Part of a small language model's weights.
Architecture: RMSNorm before each block, rotary positions, untied embeddings.
Training: a variant of Muon for these matrices, 4284 steps.
MLP neurons of a small language model. Each row is named by its layer, matrix (gate and up: input weights) and neuron, and shows model dimensions 448-511. Each number is 128 + 32 x the weight over its row's rms, rounded and kept within 0 to 255. A neuron's up and down rows have the sign that makes its largest values positive.
After each neuron's rows, "fires in" lists the words (lower case) most often at its 100 highest values on Wikipedia text that the model never trained on.

L2.gate834 [148 105  22 138 140 117  88 196 145  80  95 132 151 159 160 150 149 125  98 143 132 103 127 163 144  93  90 145 128 158 167 155 104 147 154 184 124 168 109 196 161 136 155 178 138 166 134  76 186 102 125 152  90  92 126 147 141 123  93 131 132  49 137 154]
L2.up834 [168 157 119 119 154 172 126 147 126 140 113 125 145 163  95 155 116  93 148 172 112  98 107  82 140 181 140 109 142  79 120 119 106 174  94 120 121 129 129  91 102 120  86 145 178 150 183 105 112 106 116 120  62 163 113 107 113 130 160 177  67 148 118 103]
fires in: "year", "season", "team", "day", "time"

L2.gate79 [157 147  97 144 133 151 102 127 146 193 173  89 114 140 183 138 110  84 149 122 139 143 109 104 121 115 111 127 126 155  95 123 107 145 120  74  85  97  63 126  90 166  99 151  98 177 143 150 128 153 153 128 107 152 183  67 160 105 164  97 120  91 102 147]
L2.up79 [134 107 108 121 133 145 129 153 176  76 127 122 122 103 100 113  96 138 129 156 184 114  89 104 144 112 129 132 130 125 117  89  90 106  93  61  98  91  52 136 125  85 214 201 172 178 157 104 121 133 154 112 124 124 142 125 196 122  86 155 120 146 178 181]
fires in: "black", "white", "red", "blue", "green", "brown"

L2.gate627 [ 55 156 162  72 173 140 116 193  94 121  73 144 139  86 126 116  63 103  60 160 161 124  54 104 119 133 152 167 124 108 100 176 159 115 139 116 138 219 100 138 114 146 105 103 124 119  96 106 144 137 122 142 129  84 141 137 157 122 167 109 150 133 129 114]
L2.up627 [ 90  81 177 155 132 125 157 117 131 122 107  77 144 140  83 144 146 158 119  74 113 180 134 153 132 131 107 138 164 101 128 101 156 101 165 194  85 122 173 113 154 101 106 114 126  75 127 137 165 117 180 127 110 140 142 163 152 143  91 139 159 147 137  85]
fires in: "league", "pavn", "championships", "cup", "war", "i"

L2.gate924 [169 104 162 170 177 119  93  81  98  42 112 107 102 221  97 194 128 189 123 124 114 166 138 109 132  74 118 134 123 107 132 139  69 139 136  93 139 185 122 161 147 161 102 123 122 110 122 112  40  86 178  87 172 167 123 130 129  47 173  67 119 167 131 120]
L2.up924 [ 87  61  92 182 223 165 163 109 100 126 155 162 135 128 129 140 136  69  74 169 125 158 128  86 106 153 127  88  68 118 128  92 147 125 120 177  96 172 110 119  70 149 140 123  49 154 116  87 115 133 108 129  93 127 136 135 170 170 128 164 136 124 117 180]
fires in: "only", "between", "served", "about", "nearly"

L2.gate2425 [162 139 109  89  84 115 173 118 117 129 167 109 123 174 190 120 150 167  85  92 152  96 112 167 144 112 160  91 101  80 115 155 107  48 141 148 132 134 149 116 124 134 123 127 177 121 114 146 112 105 152 139 117 134  99  88 153  68 140 159 177 124 106 133]
L2.up2425 [160 183 185  77  94  93 109 126  95 157 185 147 120 169 150 141  89  99 120 122 130 114  82 147 133 173 108  81 122 131  89  97 128 104 141  98 115 151 118 143  86  82 131 162 171 137 121 137  76  58 110 106 124 168 104  94 151  87 170  80 129  88  99  76]
fires in: "there", "of", "are", "these", "were"

L2.gate1088 [109 180 139 122 168 157 122  89 157 156 133 170 127 159 151 179 147 134  64 102 103 144 194 147 180 116  80 158 141 122 145 115 155  85 159 115 171 138  83 138 113 172 173 126  94 131  88  74 101 102 142  93 114 110 146 194 178 132 120  88 101 117 128 184]
L2.up1088 [139 115  93 134 127 140 155 134 119 101 132 137 163 159 104  73 142 173  75 147  95 136 141  96 144 144 100 177 141 118  63 199 100 108 178 124 158 166 164  97 133 144 135  77 122 117 125 189 126 144  82 112 145 112 133 101 140 141  94 158 119  61 103 182]
fires in: "goodyear", "good", "bad", "county"

L2.gate1612 [129 174 110 122  90 123 126 114 123 109 139  58 158 113 193 172 127 172 135 104  55 109 166 194 154 126 225 120 128 114 137 162 186 146 149 126 133 160 157 106 187 108 149 117 126 155 148 175  83 104  87 139 139 124 173  86  95 166 124 136 115 124 139  75]
L2.up1612 [165 210 127 111  80 178 115 134 144 160 142  88 182 121 115 163  79 141 120  87 109 129 146 165 142 142 166 144 141 125 162 137 134  97 107 161 156 103 138 136 162  82  70 115  55 144 127 122 125 123 107 136 142 147 155  66  73 155 144 110 136 136 129  96]
fires in: "education", "children", "school", "child", "youth", "girls"

L2.gate66 [147 110  82 120 139 112 201 124 168  99 172  76  86 141 162 183 117 128  71 120 115 187 133 104 101 126 114 125  91  68  72  95 121 170  94  95 139 180 112 129 124  79  96 130 159  99 175  83 178 170 135 153  94 122 151 137 144 115 127 156 117 124 109 123]
L2.up66 [107 168 143 140  94 187 119 138 123 145 142 106 219 121 108 146 135  98 110 164 172 159  88 100 111 137  94 147 166  92 145 147  49 176 158 128 116 157 108 129 141 137  96 131 112  66 164 116 109 115 144 122  96  51 135 160 147  96 117 154 173 145 110 124]
fires in: "united", "athletic", "ham", "town", "rangers", "celtic"

L2.gate1539 [186 135 119 139 199 140 130 124 122 126  91  98 111 128 127 107  80 125 126 153 145 113 179  86 181 124 172 143 104 145 128 125  85 116 135 105 152  41 118 138 136 172 102  88 171 139 165 124  54 135 126 115 153 130  95 160 121 100 135 101 109 166 118 143]
L2.up1539 [151 121 155 144 159 125 116 146 100 168 162  97 134  88 105 113 113 143 162 126 142 178 178 113 105 123 149  72 108 114 139 126 195 133 112 164 169 180 185 133 156 137 138 147 161  99 159 137 149 141  49 157 106 117  98  81 133 134 154 130 120 154  99 171]
fires in: "long", "old", "that", "traditional", "used", "called"

L2.gate1770 [111 112 207 106  78 113  72 118 178 133 151 172 116 113 135 157 140 143 131 145 105 101  69 116 157 129 124  90 138 106  67 111  78 150 179  34  88 154  88  98 126 118  73  52  84 191 169 127 144 138 149 196 163 155 102 145 161 186 166 154 134 118  88 127]
L2.up1770 [121 109 106 137 150 116 115 158 147 163 143 188 146  93 144 131  88  98 171 103  83 121  99 158 145 114 130 165 101 147 118 135 170  93 121  84 100 149  61  61 150 137 184 110 159 107 115 223 128 113 102 157  90 162 152 174 110 119 173 136 120 158 112 104]
fires in: "16", "17", "united", "15", "vertainen"